Weights of a small transformer language model.
Size: 12 layers, 3 heads of 64 (1 for keys and values), MLP 512 SwiGLU, vocabulary 2048.
MLP neurons of a small language model. Each row is named by its layer, matrix (gate and up: input weights) and neuron, and shows model dimensions 0-191. Each number is 500 + 25 x the weight over its row's rms, rounded and kept within 0 to 999. Numbers have three digits each. A neuron's up and down rows have the sign that makes its largest values positive.
After each neuron's rows, "fires in" lists the words (lower case) most often at its 100 highest values on Wikipedia text that the model never trained on; "fires on" lists the tokens most often at its 100 highest values on Wikipedia text that the model never trained on.

L3.gate357:526539481488481485516501505514474486507475456485531509480524501485481511540513471486462530490498481492506505518495496506510524514540487483521501500487482529515472473474509485526488499512507496518508513435507468481534475525458475536559505503482563446517502462492506475481467471549524531495549528451483469501485487505534492470522510452521569516497498511487544504492507506492555482466479483530451496509482504499449478468518545489515457479495471446510505534504495493526525496480495488537505494482517475542504461477536496457461493509508503521484492511521504547462485504518472505474
L3.up357:517444480518506475494478490477498515503501469465486574547469485527492514520476463533510446494533529465442527508570500457549475508489509496514509493513486523501485504530500457514491473501496536504507496492498481509493472481464507470492479535520560481524471492515511504515532500484516476483501544502468493510487537486532540454482514467540503528470526476474525522513495480459439521540492486479521489497519500470508523528501510515515486480522530517522488517531512529489500510466498503497471516506504509501493506527508486493479489514419514485495511436489491531460490505471516539516
fires in: "may", "january", "september", "july", "march", "february"
fires on: " May", " January", " September", " July", " March", " February"

L5.gate163:456511487484479539496492462517505523509482490523497488526499504493501446561506536480493488508479548542504538471462458517544461511562511523535495471543504529512534488511484511530491527459493507531520537514506539526472512518496495522499510484501492518524502464501447521505530479545553492529516478499506500541491489469477511523449507517539513502508502464512505516483469524494466510503568513497512446532497515531492488470478443503517468482479477517493472469487535465526498530465466510472507505508486480462514512500538488489507471487477497474515477481506488529515490535456497517507
L5.up163:479508505473539510529499479539498481513456475486506467519511528508470475494505506488465488501499536478487500533491459485517517504497500525542535476532470506493500473500486526507486522460554508488453535502457486505484500477530465525488488424484506474514476485488494543429481525519494509523451454489555490490496517470449495492490519522560498496526507511508502498531506531549514483508491496504504541530481480507557485508467485502472464462490463496486463527491497516496514532512529511459469496540502507502483555470493498512487528485493516474528502508502506546534528483453488537506
fires in: "his", "s", "of", "its", "american"
fires on: " his", "s", " of", " its", " American"

L6.gate323:458522517518482480470490477518476520518519500508507464442530531504484468480467458546512513523455471517482495482500482526523477486473506487482522518509531522466519527488452520530471505495487515507474498515506510500480490563554484470543516491511470493511471505478469502440550445490488525519522506496498488488503456511488509466442501508479506483521527468536500513505540525510500445529535497485453486488485511510462491498490517485494453471480492530487500482491485479496455550510461487473563531553508492453484519475529486470489505505521495508500501481507509477519495497494513494445
L6.up323:507508503471522501500499508517536506516453481483446500468505471455530515507546496511472494504533530471514478523481481538490510530519470446501514504564503489499489540529484457494510457521479496533496533506481473522493482449486511541539500504508462486525475514536437469521536489519494484487517499528507459503474475484542527463505541511530493513496552558484493496471487476494498498516517489504527476502475475501482470497515499480506518511529492469497499519506497489469477436530508538471483428503470507479551532493485491524464481530498500476527479500522501529542513475529500508508
fires in: "since", "before", "its", "until", "after", "s"
fires on: " since", " before", " until", "s", " its", " after"

L5.gate125:479550488488510495541463515530519515498483510521515496513524493515489487456459509533511494504477498467506541494507535545485554493470465522512480513539477526546498550524481446498495523527494514505513567445488514481512479482501449493482505482514477470488523530463522483497529505517530467530498515461508467497487510469520538503534490505489465515499526461530480458503491532464498484503506526463490491510474484426540495479467496501531492497548492502502484507507481533529499498500452459504558501479494513506496482505467507521512491521539522474523495500478478506489490577492515478482
L5.up125:487509474494528466522497537473495483471514500494496537455501517464484500521498541487550536497526510503499544499505487540512492518493517497518531499584518530497477457485537497486484510517476528494535516491482490528439483517492470488490482508519483447471498474492513455462507484461525532484543506514559484514488511453527494498490510508503475509488467467436504515510505515513477530495487535442488473500524462546485503503497525509528510561545490468525519509494452516498498502478491516510528506480553558509476520488473498517542499497527489497517512529503485488488541494508476464504
fires in: "the", "its"
fires on: " the", " its"

L5.gate221:465529454519491510512486499484502531526487482521520495517501504517534497469530515497480499517507512512529511523488523519470511503508491500510506546491491492504544524478459497516521492485456486476507548494499510461497497567488486446508513543509506500519458474471533525495548492526460500524518519526456450506473508567482480486502481496474498541519529540491458494475502488502485538488518481505472506501474525506542514508494461499471438530550543520490500513468528511530533504524549488494473476547484500521525495552506444521520492453523526482494521477503488515469487518536493531530
L5.up221:483493505527494509520529483507547528504461497483504512494482495515473481479529467480454527472508523509525506563468481535519484489508514570462509485472464542514546505532510496520496478489494492502523511527475469486484504508536442518504496518483525546512496506503500509449513520545534514492510487524480506506541496506553513510477521492465491526491532522498507464483476527507487511529468510540442500478447555499514499493529543455467501491518532498511441500515474514471498460510502525520481470520508491551502476506500478459535474501479503512472492463533458530491486485464523510486
fires in: "of", "with", "by"
fires on: " of", " with", " by", "ide"

L6.gate162:498505504513505555443524497492486489513528517506506534471500481483543469513545515482477486470526469447473529439498524473532436501499495487511519520493480464525479527432495474518524499456483511515469514483508483521503479491511497500533498495493496470483478508520493487495493534542520494507471491497429466533504523513504539515530548453485505481526522489505561538488526544512488534500480505550541470492501518488486501509528487484508506495493479485495459510469487511481482508518480508529518466511531532494475557519494471532525490484524497502511524505499468529505430505523495532479
L6.up162:479478494532491480496508515531524465534498520484529465512509511522519490473427513473517529486516518506512467502469507523491524488539496470497469509501488525502544480507509474514490499553542496470503485498535516463511524515492487511474515455497520484534530533516486541524503548499538504483523510499479515510531497508466532489537425427552491457479519466513499525517500515505513467460492471526430531495501474480499506518480494459542536497461498510474454559507493497508462498495517485523491481521501493503505520524545463532499487509496510479492472516508495455504466508485479494524
fires in: "that", "explained", "stated", "describing"
fires on: " that", "s", "ed", "in", "d", "ing"

L6.gate480:471473512563535497469472524474505478526531466475456469494480493534497522471484482466495500545523482501504500487494514465510504528520540517533505524527517498518482474496467481494477490560491504527537541518481500547459469491511508497504503476479492492513482521448540500486546459508510482497461560498510515490485485523490496502449525505504500459538571472499502508494511487521463501515470530513470514461501502516520545514512508486517510550517499506445461518475463512553498526530535504480531474508551490507490509532511493525508488502492451506515520525498465507489506473495519520540
L6.up480:521493503477546474489482494474484484511488532477473489505494525483509514498458485515487539501453467528522475477497504486493494495489522516495500508493483476512488494491500486533543480532461519567549476530483477426540475511520509528523487514516478478489472514518483461464497515528508541509507521522500473536478469461478489474507488510444505503529488483560469554520497501506500488490475523542503488514482536517511437550488494509510490469513510480546482506492474519462520474502442504493496485464557452491515519478497495501521522504523449506501510488498506511431472490536479496474
fires in: "a", "the", "according"
fires on: " a", " A", "A", " the"

L6.gate446:461482519541462535559410495531548513476485522512545519524500506502469478501511479494526537542554485498496512474503510511521536508505460535520457500532517519520507519544488540484526507504539511539474498514530530491522516518482493462469567543461480477498467517503488504505489517538516514538515467449507464456508472479518532465486515520465483523517517514525515491512486480498467522498476504476421506475530522505507471534509492486474516503514515476493480504503496518530543504503504489498491511462508489526477483482479504501461507507520515519536496522465487502504500483513488508497
L6.up446:509512486468546463471485530452467528544511460473506508427509514457487511597489515513466488516504488555469499502487495484500493473495475508506541459498521495481482497494498501519477450491493535518499560512523463483463486485481448526490500532475517459498554494483498478521529541479518512507488504524523459519511491492492501487496504488503540511466509480517529498484490516492515539489503490432515500529497504471518463475496474462501474491486525528473525487507455520496534515543496490484473496466443494514524477538502491453505498499480508501525511475499506478510513494485480515527
fires in: "the", "in", "almost"
fires on: " the", "ar", " in", "mo"

L2.gate395:479489492525516517486485519453523522524484526508478528512505491521510533469524502522512468483485510515501515502513529459531488530469553478522482502501490478509542471519490498487540497476584503519521500544463527504499501563549528524487500465503478438534498526478480477461557492471526514530518532487502478480505491516483490513482479514494515517519516480504484511502546506545516494506476500481486498486457562501513536513499505509544508518516496493537527501485522503485517513503474490448531530510479457523514438504533488468468503487454508482489507538526533523502490519509561522529
L2.up395:469527491538508496498478516494502514514475498544482452514526514528521516509481512531544554491507508506477494492504502529522530498531483483516461484488493507512524513506457479516481470446485500520532512511507516500490487469471511476471480491520457522530477498456534504503472484514471483452521498535480450494494515505486482465504450463514472471523518523481551463555512498480520475478522484488502552490540425530499474470507553475486497528493497496511528474532530517511513540521518508492505559480521490497499515465456509513513487470504533509442497526501508492492495456528526549519
fires in: "of", "brian", "financial", "field"
fires on: " of", "an", "el", "s", "ra"

L9.gate284:498483554499462480499533499424519489500533486482482487515471498535481499509474521482512457511460502494494480458507526524453493491525524517527539474480509522505501441457503508457495478503468498527466489550495524472463456513465477499482463497534468529512468513489498547539491502476500523480485468532503508535451483528502489490495506516468494501545451534489526528518485506475523468464514494518473533524467508490480510492486512495496521534535495515464469496478479499486539465489506504523536513464502505526479475491522492539493467492495495460524471498470470506534476442456506494491
L9.up284:513506466493480490526494506501512497498459477544455547504496464511464477492491497502476548513542508490482506494490474493446485551541523539480508491497546455519496488513470555526526545519513525564499528503485502500497512490541526501484425497489500513520467520540490448493501508498512490524426476509523506510470474501495427505484504503503467507506510494499480514544471447488512494505510456482480486530491511519499460485541531538490495480497474457508505512498450502501504479475544520496513486517531548506499521486500519515474505489476499513502487494491494498483482499473541491445
fires in: "a", "away"
fires on: " A", " a"

L6.gate71:520560511519478457567530531530520488492499519477548469524494502537489456489492470514511536528530483436512487518484501518490513527529523501488487508520478507490497532490517464495495542519490470504468506495496523511545516504512466509497472488495511537451521535454490497470503469498534517542513529525489480469518476510485519484468505514532472534499530504503493485481501560510498495461512506481505468432483489506490505500504550536438551490486499507484498504499486483530485485463491461527503514474494479482486528500528516536486463504492530488531480464530527459458484489548497525487
L6.up71:512501529514520472520544521514498442525510537501499491535499494470486539509525482530514504474518480467491487488516479548492484573509515507515541497539554508495501514541532470465513513529485485497521550518493512491514484529492493485505500478519527476464486474497515465463513512501503482541529512479480464493539492488458455537505518506480511520476521500501461500464501520525495473528489523471515520470525537492529549518524477473452536525490500488508516500483487494476439473538549520504512505492542474488513522520565511516509497465490522532512474475505518457492483468532513554494
fires in: "his", "he", "meaning"
fires on: " his", " me", "e", " he"

L2.gate163:480502482517514496519521495506462507479525500498476505529448496428477510539489485509533525514528484539514519519518532505483503538509499472546508521497533509548508484538529494471510482499479482526473502474478457538524506570512489530512492532479512522550480526490465531511538485519526537497537534511504498536557442530532488491534507461515532493498509520457474502506528510532477504476495490484487509503459508494519458521512468523509514528487511507491488520516508516494485525513484509492525477478545511521500528513542541469493517491496511456499488502499431502468529515518498444450
L2.up163:469487530488447464469456471490475501538484525488499507535524511456488494532484511461473466531496479453513502487549508501523520478538498467520505551507524482523535526498535498470492517470489527465511481481481492518561535468535495529497522490499532499510480483538506503490497469500544484510505530518470492529502530516488507511504435486463434500522438525499492478514493507453515485505505502510494497494472536465505505464483489482489461473492505503531512495541510556488478508483501500444511523483538519506483550511531495484526522477449527491502492509514520499477477544491531488478
fires in: "september", "march", "february", "october", "may", "april"
fires on: " September", " March", " February", " May", " October", "er"

L9.gate204:495475479497512469525512505504533487534467515486525473534466501501474485491505527506490529542483538534546511468496522507483495508490500523522519510488496494494527490465450546515501506496453500572505510459555518506490462497535491511501512458555492484484489536535523522468449497532483491491494477492539492449449532466513448493485520507453545510507502501490511507500489515491525511509526477476511519503489534483492504493504508513493521511499501510534534529512493503518519486495481444516448456491479480531509540508494467484525548477512528520495523523502547464513551477539468537473
L9.up204:483474485498461514536478505526482472544502520549515530499474493499502472511484518471498469503478460490497535524528555479536465509530517474534504492509510500504499492491477510489499502526512472516494488499464559501517521506503545538471526472539486486486502498519546482473504503539469496506461590477485477478512497496488451508502536534509492497487545519479497537517517519492426479482516538467518498492513504487575516471454489474508514487503498507476522557522503508475531490462489497515499518515509469501477491535489569472499494484523494460492473494471502522471517474490475504515
fires in: "a"
fires on: " a", " de"

L6.gate321:535498498482531501492437514520516493501477470479537506488525500506489512505465475466494527521488496500498495542535497559529526470489478563546535497531537471524509453487519487497538483485513570502445520497515504477513496501494490470537495439547496498454509522512508511467538494547477542500509507499486488496503514513486519529515496488522463473498526477546462508473513493522438521503511497501504482494483498545507509505523527464485498473507514494491499504496483512486519513479465497471540533481483504527545461522449498527516523483509512500530507496531498563492548487474481478470
L6.up321:512513470485523502509473507582552510519502447469495502524481489516457497526489540484472500532506493469523529470493543505513491499470473503519464522511501462442498497519552533508535512507473498518513532494482478448520513497470479478526486452541482495496427524490524515496527484473517506504523512467461531525508495503507534500517538478479511524498495480503504502479545512505496506520462470517473500511445521491532514527497491508496489505506533468534505480492519488491479494480509556531548531520501449506467465481495507458471492483504527460509509515534497521478518524514501561493
fires in: "to", "by", "with"
fires on: " to", " by", " with"

L2.gate228:501496483495451497522473507507506512477492491543442529478477483520484525532518499515519487554496508492495521502457451500543524488520484514476483515451498505501530478489562480466517513502511548482480509515518514510471513534475510492521463470509499482541505503494453527484458492472503514495518512497542500496453483489493486525497501524507487438509542497518495541495468481487475506491519493453518417491465484478505506485524534527536489531487513490463498514471465516497520422477443494504521484466493480486490520480495471447466474521470531477497476496514507545530488507502518494511
L2.up228:528537495484468485484521520509537515492508489472505505499500501496524520502487480483472511483545559509466488477497545496503518519557535548515511538479541512520456505499512505543483510503480441515551492472512522507521499466512486493478473519497534473453444519507478496512508488502497437522504441486464508456508489508483502511458460496462493473531509492518495435511499536502503501498478516536478451494470478502502470516444513488491527520483519472460523525509548518520512488523479540479485499491496491519498507527505517457484486469467489488502517527488519446457501459517521520490
fires in: "only", "first", "later", "eventually", "long"
fires on: "ally", " only", " first", " long", " later", "old"

L6.gate411:510469486509504538524516476517504466543494504496528532502534502496495480530487480526504509473520451514483499468489513502480473461514509493503488484516523471512495507482482474520483473507468533550514502487492480515512472496518548456482479464476463521503504538527478498485507426497471510511501490501477491458515447484521498480519487552497475507489512512516497484506486470456459490479499498499520499481506507531475503546515512506444440536550456474466508510460532534480473516462502497544545473507476562481484481447464458474497493525531509454471486485517505499519535512505487528525
L6.up411:517469497485528476498528497520485533493519544504463503529497475487467492471485444490517504535494426471515482499459515501464464513471505489494515468462502527504488551496490477522493470455463487513507522492485486505496502467532521480513494493523489480479494491523524526503505501511519492460490494507482508506499498475512530473503504512503537528465449493543529511528420533489495494491490471483498495442505521559494518528473515504514523522506497546523500457489475459507510486547484533516516484525471506480503526477488472500522469526567471468475558483516528468492512499530477551472
fires in: "well", "can", "using", "a", "usually", "active"
fires on: " can", "us", " well", "act", " a", "n"

L2.gate223:539509469442489517498493487494521458533459485484482481503507489467475530489549524495521474491460481516483467475519515527508504532538483457529494461485472482540526463529492427550502523502507523465477470495490484549507489488492503501501505499496510481489486526497485517546448501487526521455474487490541522509461484469478535530533523512509466496496484491503502504487534516489485467520530492454481507455529460501528506486494499495473468521540483488516536486532479526495509527509498499492518498500491541535525491441555484452495488479469457484533523524519487531499485488540495518478
L2.up223:494537498519544504526456505490508489474444526539518506460479495484472468532534496497523495518500555511496491497502519503457518531505500482464480507504484465467506474531489480492458511500510494524451521479515467536476482508483523509498521533492512486505451522514556469497496483481499513525516543510490521479558487523552523480456507517498502472491503521513503524468528448525496510486552477527471505519504484490485498492481499496521505490525477482488556493510525497472555469456498531528494488508513492504514470507517503535446522438511489483461486504493509570478482500530459456478
fires in: "first", "these", "any", "gold", "last"
fires on: " first", "se", "y", "old", " last"

L9.gate217:514475499472507516506483457519490513508498534515474532514533481511502497501470473486486484515501497525494484505465493489549508483528500470528515489536493469537519479490527454516480474527488493493541527473508473492496520512506523469498472447519507491489469517487529490505495460513529476512469502494469487549502543517487488524522508465535500505541527521467490512446501514504529485471544460489462550497445521500502506544514514490504482472514526499520453499478498428518488475472478471459565520459484512489487476539516507529473516540527556495514538488458473491519507549472503533495
L9.up217:522495491500483524483496510484500490497468503481484518499488519514436488494471495487472527506466501503562493514497496502507475533482531456499505495482436479530554520525513484547471514504460507531480510499531556513514499489495513503468512507496521486452512477486495522531506490493477486455539480483539518468429507523519492477481464507507503500535441561535490487501493500521473564542458488493484534524493560539481470498465460504500519512519521495508518508486465538524522467507483477485510500541479471522499509510485508528501490520511505469531511548508484539485517524452489489511
fires in: "a"
fires on: " a", " A"

L2.gate130:486529467511505516478555454518459501519483512507458560518479463489455502539475518511501540489495518480511487523514471467512501484485513517553503475519509505469519494523512455507485517538521512543532582493495509491488485500499505492514515537542461484459531464510513474478505516500540489525490523502534470523480493544488533497471572477510515522494538485454499542462504478488533527469532495483500500484503526525501512502495494487469489530529523482489519527477508530509513480472544539513463539522510516510504492530476543471480511452486481494501489458515496491528522519507515532494
L2.up130:539505519517508528499485527490511497512488491523441510493504525464499516517495498477487484525512467428491530482516525555503465495503516528461516517537462500502480488475519511544514479509534482503474514515511518492449497510521485495512508484486517466508498535474533450546519495448494523518462542514465491529488440537522477524484486541494491474505496490496528498486473474531488545520490497524530494523485501540501515512471525486525497475479536464514455488478503473517508472502493502442542485530500514489503532449528476518505496462552484473499496480475468493520561489488484559510
fires in: "a"
fires on: " a", "o"

L5.gate282:472529544468504536474493528473507478504485493491544465490535506505509513503505492532507470531510501537511497471522479486498485504512513509495509492466490492475559529480455537484508486521535496492508503544528547464481541527493522503540476478504453491501521470467498542524532492456505463524520505520483491542479520522527503461514540512502470516507545547485513492528482508482516478496494541487470478472507489451487500532546511521481565513471494514497520466513513494518509526449453489502482469524499524518523503566475508538502474504513510488510503507505542492485477519416505494516
L5.up282:506517507505505489511533518520547517515510498493480455508506495481520539511532462508510524505499527531490478465467518514530512543554537495523536498458492508518491494474517504506471489504551497493552487497526512513487541510471512514475488456505540491479483488530535524505543488517470505457498486551494450489496516476509495510543501530486499540498545530523499504467489517538503469527485525498517519542457473515493551496525478504473497506535476471557473558482512461481509503481527472514508493540515522516472531504516500542493463492474469504526493498501528514525498518523539442557
fires in: "of", "s", "sales", "stanislav"
fires on: " of", "al", "la", "s", "l", "tic"

L6.gate97:489567536487528504460519501505508517478525449490502508519478497463526513473515517474527507488488483492488482495533470497476499465506498505469490425468483536492473457500528434484508527490492508514544479480495508484474470522555505471488531512522545520507509502508512540533483475493514524487469541474525534484500559497480503527506474534512524509495474492515517493532504492497572544483510548459534475505512484495498473472481537514488500505459482496495455501489490493493525480494500493538507522449480497461468469491521472480476458479513503459548458503470512500519508495498525520503
L6.up97:496485478483543479486504482478502502521498485513500536475487527495487534500491528474489477473516472519535521490497518537521475452530483484530519500504477492486494479485463492500495513486512510509489528494532465544467548502522538511467532495486519458478455532480456501523458532532498523505525482492436511502468549530503506480517554477509525486522503524512514488521511476477534528516496507505494439493504509474438500479468516503536503485489507525511514464467463523492496521515479514457490529408458534488479507516514456521490524516489494530533502518444514546490507480460506487501
fires in: "first", "largest", "one", "last", "another", "only"
fires on: " first", "st", "e", " last", "other", " only"

L6.gate383:487463553546527498489469519489500495507489525546518514489548524493512457480487487494528508487500497527463491493494481501484520482517501495466477527507483479483474509498490460529536498546516491495499503503494488515487481546507503547522499546495530550484502553522527489518472497523492488506538455522478497530501487474500509470500522537493440480499507485524493464552486483469488520494486553521486507511481467462506517495548560512512457504527512519527502491461483509454493556468451519510527528525533505471479554489500521530497547489535466493491529512531511528526488525484538493469
L6.up383:483500537500527496446496532524515472492497482493516471504457488498495498485506514544481506499488467481492507473490474524543490494517470494499479527499488479525516532477506530510501475474509538475509434486532520512536494510455494556478521500516491515535483516526515513509462484471469502515488445531499537509429479440577502465534480487494467488453483510513514461507504515482490523575481494489558490464531473514509490521526514517517528542467491500467507545502516512497489534483493494471505531485510486507484506530497543501505498515499472533447495494546472521484508511509510507517
fires in: "that", "asked", "allows", "learned", "because"
fires on: " that", "ed", "k", "n", "s", " because"

L6.gate216:515472474520498478498507491523513469488514472538474570534491505519479534512495494438529468517489492520527523460482483522510498462510498499509539517465472448521499506520487513506498479457493532508497471456529491499486471514495510444507489473488438484525498467509540494519492527531545500457463477507540493463470505476458513541469480465493497495526495484504501503467525473488512542511464509523482506492529495552493516465553528510509509481509533488481461500489464484526506467482481482511458489494511526501468505524530504533517459500495522482515530511455453486497483496515452501546
L6.up216:472499526512476515478467487473448489483441487495500528495494478492509437500474469478458492529446449488518531485486499540518513491525512479497544474489494509474525489529494497464506489481530482546478487517494514493521497496502519506461536476480472529512537484506516549521496495520582519485486496472504501436455520496494491551480523517490471481509501501501523501555466493534501484489494500527481460486515524527519490485479495502501506494542532529513508487451466565536524503493503524518525489482488482521522527569484528493553480504510497533494502516510500527516521487486515536486
fires in: "a"
fires on: " a", " A"

L5.gate7:505471498483493471508539513461512491498469497525462470447508489520474485517495430495479516471483472471534536444484505542467514476506523471497478501536506497483498492477492482491493537473522534482499422482494544529476517503498451545435498519504485464508512526505473515524506485460457488474479493530493502461522530492483523495517471507507496445492476447500476523526496524541511521479492551467515509510479512512494522539462535508533497486496530541473469472468482489514513530528475495458476499484481516535476466515501492464524498513501490488514463474495516496521506483496500523475
L5.up7:511524480494547466506477496489484505520462496446568512501535464501493510504489498515509508526500486523514495454501475509508526461494494466480495505542486488459503514531443523498566439536515536501500455493470512497524456475546513484459511540487522521545490488532541495495488499542542520478505504511490496476564466519489511481510542465507509510513473513514491510515522524541506477506505501577495499519472542507487484451478480489482489510509529542501480510514501501505536503557489525508490491493493510507514504515565495444492484502544497507523511522490497483491499519500511473515
fires in: "who", "was", "whose"
fires on: " who", " was"

L6.gate456:519524500496502527514498566535547497520563494544513530512511524434513492447467463461472464511496480484461515505472469535520492535531516478520487486527500539529494517500480494521505488501521503491493522519503550516516504523486492513478520517485498487519526496463530499498452499457532506540516507494449501508464503468507527527517512517525522526512538451498498476507537494478486535535462529503524455488488517541486500460500482518496495451512498489471474528479514541542486461521485475509562519469539475473479529512515504500486531461516482506503477537494497486484492494478511526499
L6.up456:514490484517517518489519540467479464544501519528519517512456538503473515536456515517553478537494541456495483519464481529538470540433483482532474524517497520511478502487490502514510461532504516484480555515506523523495491540508513533510502499533499529493465478538502496462524543501512486519456499477525503563482495479461548513520541489486477542524509467472505513482514538480467507476493458475538512503484476519527465495517513494501450485497519530466500527513466508519500482508533529502483572524492507528459478501498510507483525470502489489503498504503489509500486492505461523465
fires in: "and", "tournament", "learned"
fires on: " and", "s", "ed", "na", "ing"

L5.gate291:529486499510448535534494533538511502516511511509549527506475508508509458506443497548502501521496478493485497492474452511530504490511516578496478528497523506498498479541487507537482496494505506511530455497526517515505487465492494494528485502531474462510461553527496525495532530520520505516497487512522521502515466465555522490464522514493512465498521485500474498473495540466508518480449492452490462454523482495528500512508514498530532509503472506483480509453464513553534435492498496525552485531555492500503513491501472532479496497519518528492499486454530531500533498543513499530
L5.up291:515526472536473501487454468507514499484514537506474474508530533506521493450502471525473502524477490443464463521502456504474491510557474531515495516538540468518494524517477482493536522510516461534505442524524489521503476449451461528515499511499498501545515541528477507496486512534491530538489485477496460507467461470522516455502487501472521500483492492545461526520516517488478499485486466526537509498515494467505520532523532519521490476492503530481503518467500504504509507450448448506509508544511529468535519521517504499485504472505501489517561504500492518465517480463527493503
fires in: "the", "their", "various", "a", "them"
fires on: " the", " their", "s", " various", " a"

L2.gate478:531514463520484527474472476509467485509481497489540502487489497525482454495474532511486512519468522497534505487526493497517536527474550521508462477476461459473510470457528496545493532504477495469474456473454501488496473509521508484494491502491505497497496499531483493545507491473440515504501550476509535519506464492516508526468526469470543524509488487530504476492499484530503530493541460521488531511510468486504505555504507473491455486506529503482537535528451482557511484494500492534453503490477482467458468500482511533473471511523461459520492502500541518536502560501504528470
L2.up478:494488489476484480501491516488512511489471549503513527515472534495495464462543547469472500504505540513473503492476510501558532480513505478537524474485531486461542486495500496514463550492520512513457436487477498521465508479532511483485512496511523494516503478509503476522477482510458450521501563497490480493499518451487490528472505483481485530503511522505457500467480500492534507474504525481460492509512455511452495497484477456493466528508459511508462500472530511478496490505470527456610491510463469477504482508529503496507520518487496494467484469521521494476479494478503459476
fires in: "to", "not", "dominant"
fires on: " to", "ut", "min", " not"

L6.gate66:472495532494505511476460498493513478493483490514490517494511503545515502482533508495513512468470479489518529447495511496537491491525532495541523522531547466458476543481467484537508519476487492498507540524525538497501483521540525486528545461537482492504473509538500512468436541515526520506537503516551498505478490533488466524477515537497489509486491489480470484502509497542542523526481474540497535486483512486465469543500524467506508500545483463492482548542496520498495495507488536550529506555529493480483512447516507502475527488527521519504499498454502471540468482512465524470
L6.up66:487505495479477529499491510455542487512523516437483497473518498496529510503504513450521516484489485476495557497435519512534510504552506475549485464532518506527511485491478501528532547501493517524531494489501511547507481495503475502494521532516447507492472550529499532497521486532510503526532517474440481452466471492521520493466505528534481467524509521471495499509524474492510480511510480500477465492492484493525472450506511511514545479538492480479504490466521501471524504534472512488554474483497505528431505505505516533480492452502497488515470498489483571464489492495468524504
fires in: "a", "the", "an", "this", "another"
fires on: " a", "s", " an", "The", "n", "other"

L3.gate287:515490494504540500515472514476490464521491507504478510508499489462514519515476489524453480469487534506487494528498485511460532573483490509487529550490510489491535546489471512519486445510517530501484484509541533544507488493489507483508516486511514510525475471535540500495512503484536467520509494534495497509508487452501493438487491484535487494451488486479516478486509504509511523467511557476596445545512520509496461491462521452498524509481543520509516551491518472507540525459486511501474520508484512504503484520562481513521491528474519498522487451505508507515507482469506502531
L3.up287:469456489501532508514493491492488449514491508504516503488492488505511508502509504524495465538468491500505479527511507518500473476500504495522529469480477502506510497542515485503449444506519513440509472473548511532560497466481531505508475498499471514536479507527538520499458497495479463517508506537553547504529531508479500475534482495496500487494498496520521528497502497475535504483445498552550461519486537493481517472500493512558482499509485470485502575475542475476513492501508525486460504503485483439475500488517487501546521524490446527504504462538477514515455519486550525489
fires in: "which", "who"
fires on: " which", " who", "x"